From a checkpoint of a small transformer trained on Wikipedia: no biases in attention or MLP.
MLP neurons of a small language model. Each row is named by its layer, matrix (down: output weights) and neuron, and shows model dimensions 64-191. Each number is 128 + 32 x the weight over its row's rms, rounded and kept within 0 to 255. A neuron's up and down rows have the sign that makes its largest values positive.
After each neuron's rows, "raises" lists the tokens whose logits its output raises most directly, leaving later layers aside.

L5.down129 [ 84 116  96 122 126 112 151  89 138  95 145 109 106 165 123 123 213 156  90 156 143 122 105 225 170 170 139 159 140 109 133 160 171 140 134 129 133 144 139 123  93 145 140  97 110 146 113 140 106 131 137  83 108  78 178 126 121 164  97 144 100  84 126  96  59  70 115 143 111 162 148 126  84 102 121 147 146 185 156 122 180 109 111 148  77 142 106 153 130 188  93  98 112 115 123 160 192 125 105 110 179 166 127  83 132 140 112  91 132 119 203 165 112  68 139 119 117  91 134 111 131 151 166 177 143 158 117 189]
raises: "to", "ta", "ty", "t.", "t,"

L2.down251 [101 191 130 103 125  65 132 149  69 115 125 104  63 122  87  84  58 133 129 124 155 181 112  84 151 108 118 123 164  65 112 192 155 116  72  79 142  97 164 139 154 122 174 129 121  86 147 142 152 190 171 134 143 166 134 120 117 149 100 157  31  99 156 102 137 124 152 141 146 109 134 145 163 123  82  91  65 148 146 144 139 116 127  93 121  96  87 125 135 128 131 158 158 112 142 129  86 144 141 120 129 125 121 153 118 117 134 112 194  80  88 124 153  64 186 120 107 173 131  79 140 117  98  73 140 112 136 137]
raises: "\")", "ations==", ").", "),", "—and"

L5.down673 [137 122 115 117 119 134 142 120 107 165 174 144 126 155 175 124  54 179 140 116 121 147 154 138 220  93 182 150  68 174  97 142 102 115 134 104 158 130 176 159 148  65 151 133 136 148 148  71 148 169 143 189 125 170 178 110 167 105  94 128  95 123 165 106 176 134 197 184 157 101 140 146 125  81  91 142 145 101 128 147 123 105 160 138  56 105  78 144 136  95 190 122 112 181 174 129 160 113 181 174 115 191 110 139 122 171 168 109 148 129 163 173  96 168 171 111 145 120 143 106 173 156 113 105 101 151 130 125]
raises: "ter", "t,", "t.", "cha", "tern"

L5.down310 [ 96 103 114 118 136 165 126 115  71 116 126 126 110 153  98 159  87 148 131 148  81 174 150 101 185  78 105  14 141 124 126 166  87 125 117 115  82 131 196 133 138  63 133 137 145  98 141 109 111 124 120 130 166  97  66 105 123 157 159 159 161 106 140  93 134 181 129  98 169 163  89  70 150 106 175  90 117 133 151 159 109 153 130 124 145 179 152 129  72  76 141 197 133 165 129 140 135 192 122 103 108  84  92  86 148  91 134 149  87 131  87 118 136 159 202 146 141 170  64  97 152 112  71 130 104 130 134 147]
raises: "ment", "e", "ight", "board", "ant"

L5.down655 [126 120 105  93 103 148 146 104 104  70 189 104 148 142  79 119  93 167 135 189 135 126 101 129  94 153 185 144 102 186 149 149 116 117 192 149 136 197 114 142  83 113 107 131 159 133 128 139 159 178 143 157 168 100 130  75 136 135 172 158 104 173  62 124  98 133 105 144  81 144 156  92 147  61  68 117  95 131  32 118 122 141 151 103 109  96 121 109 127 131 131 104 157 175 139 105 190 177 117 199 148 119 113  96 143 109 123 165  90 142 124 190 105 136 127 155 136  78 127  73 124 163 149 166 106 105 126 123]
raises: "i's", "i.", "i;", "i,", "i"

L5.down521 [161 137 132 115 161 131 144 189 119 153 119  90  84 178 181 170 182 177  83 168 167  63 141 168 148 120 108 150 120  78 104 212 102 114 117 109 114 122  99 140 105 144  63 108  62 136  93 133 159 221 178 168 131 118  87 136 190 132  90  86 114 175  85  57 127 107 174 132 185 101 163 127 122 127 146 128 143 100 115 105  79 122 203  79 175 128  97 158  71 131 167 134 170 111 179 157 132 125  99 117 126 133 145 126 106  90 121  80 165 136 103 131 125 137 119 109 106 124 100  90 170 175 144 112  79 155 104 111]
raises: "ash", "att", "atch", "amed", "ood"

L5.down512 [131 180 102 146 118 106 188 114 105  88 121 194  68 144 142 126 155  92 147 150 155 116  94 116 112 123 116 157 118 141 117 162 150 100 109  83 121 158 131  99 135  85 134 166 183 106 167 148 114  99 116 128 172 151 137 137 163 133 199 156 106  98 181 121 130 121 153 146 113 108 174 204 139 142  76 207  93 121 112  83  82 146 145 166 118 109  65 182  66 114  84 105 156 186 125 125 139 135 165 125 113 116  93 110 148 179  68  93 116 175 124 158 120 155  49 114 139 173  61 104 107 213 108  46 108  95 135 151]
raises: "re", "lic", "raz", "rov", "rob"

L5.down597 [102 124 111 177 137 135 135 139 151 105 130 192 132  41 127 123 181 103  80  94 146 117 196 133  99 133  93  98  81 147 137 119 143 142 113 132 144 125 129 158 115 165 103 166 103  38 161 111 155 174 139 204  83 141 142 111 134 104 146  92 161  88 152 141 101 133 115 145 136 148  84 145  92 133 129 162  96 164  83 148 148  67 143  61  86  71 148 107  88 108 188 118 109 110 101  83 125 115 136 115 135 146 136 110  86 124  97 121 120 127 188 146 115  41  52 111 206 141 145 132 121 144 111 170 128 150 159  97]
raises: "ks", "rif", "–194", "rt", "–3"

L5.down656 [154 110 129 106  89 150 132 118  54 183 121 118 152 117 194 117 198 137 128 165 102 133 161 157  88 112 151 202  96  98 139 207 112 156 113 157 199 142 133 129  94 104 108 108 102 109 150 174 195 139 132  64 163  64 131 129 162 165 155 113 116 109 168  71 149 185 129  99  98 163 110 203 106  69 125 125 114 103 120 144  95  59 154 146  73 132 171  87 170 109 122 161  90 118  90 194 128 168 152  79 120 140 156 113 119 130 131 135 109 175 110 163 112 147 130  74 163 131 107 101 103 156 111  76 127  91 133  82]
raises: "ired", "ctors", "ctor", "ctions", "elled"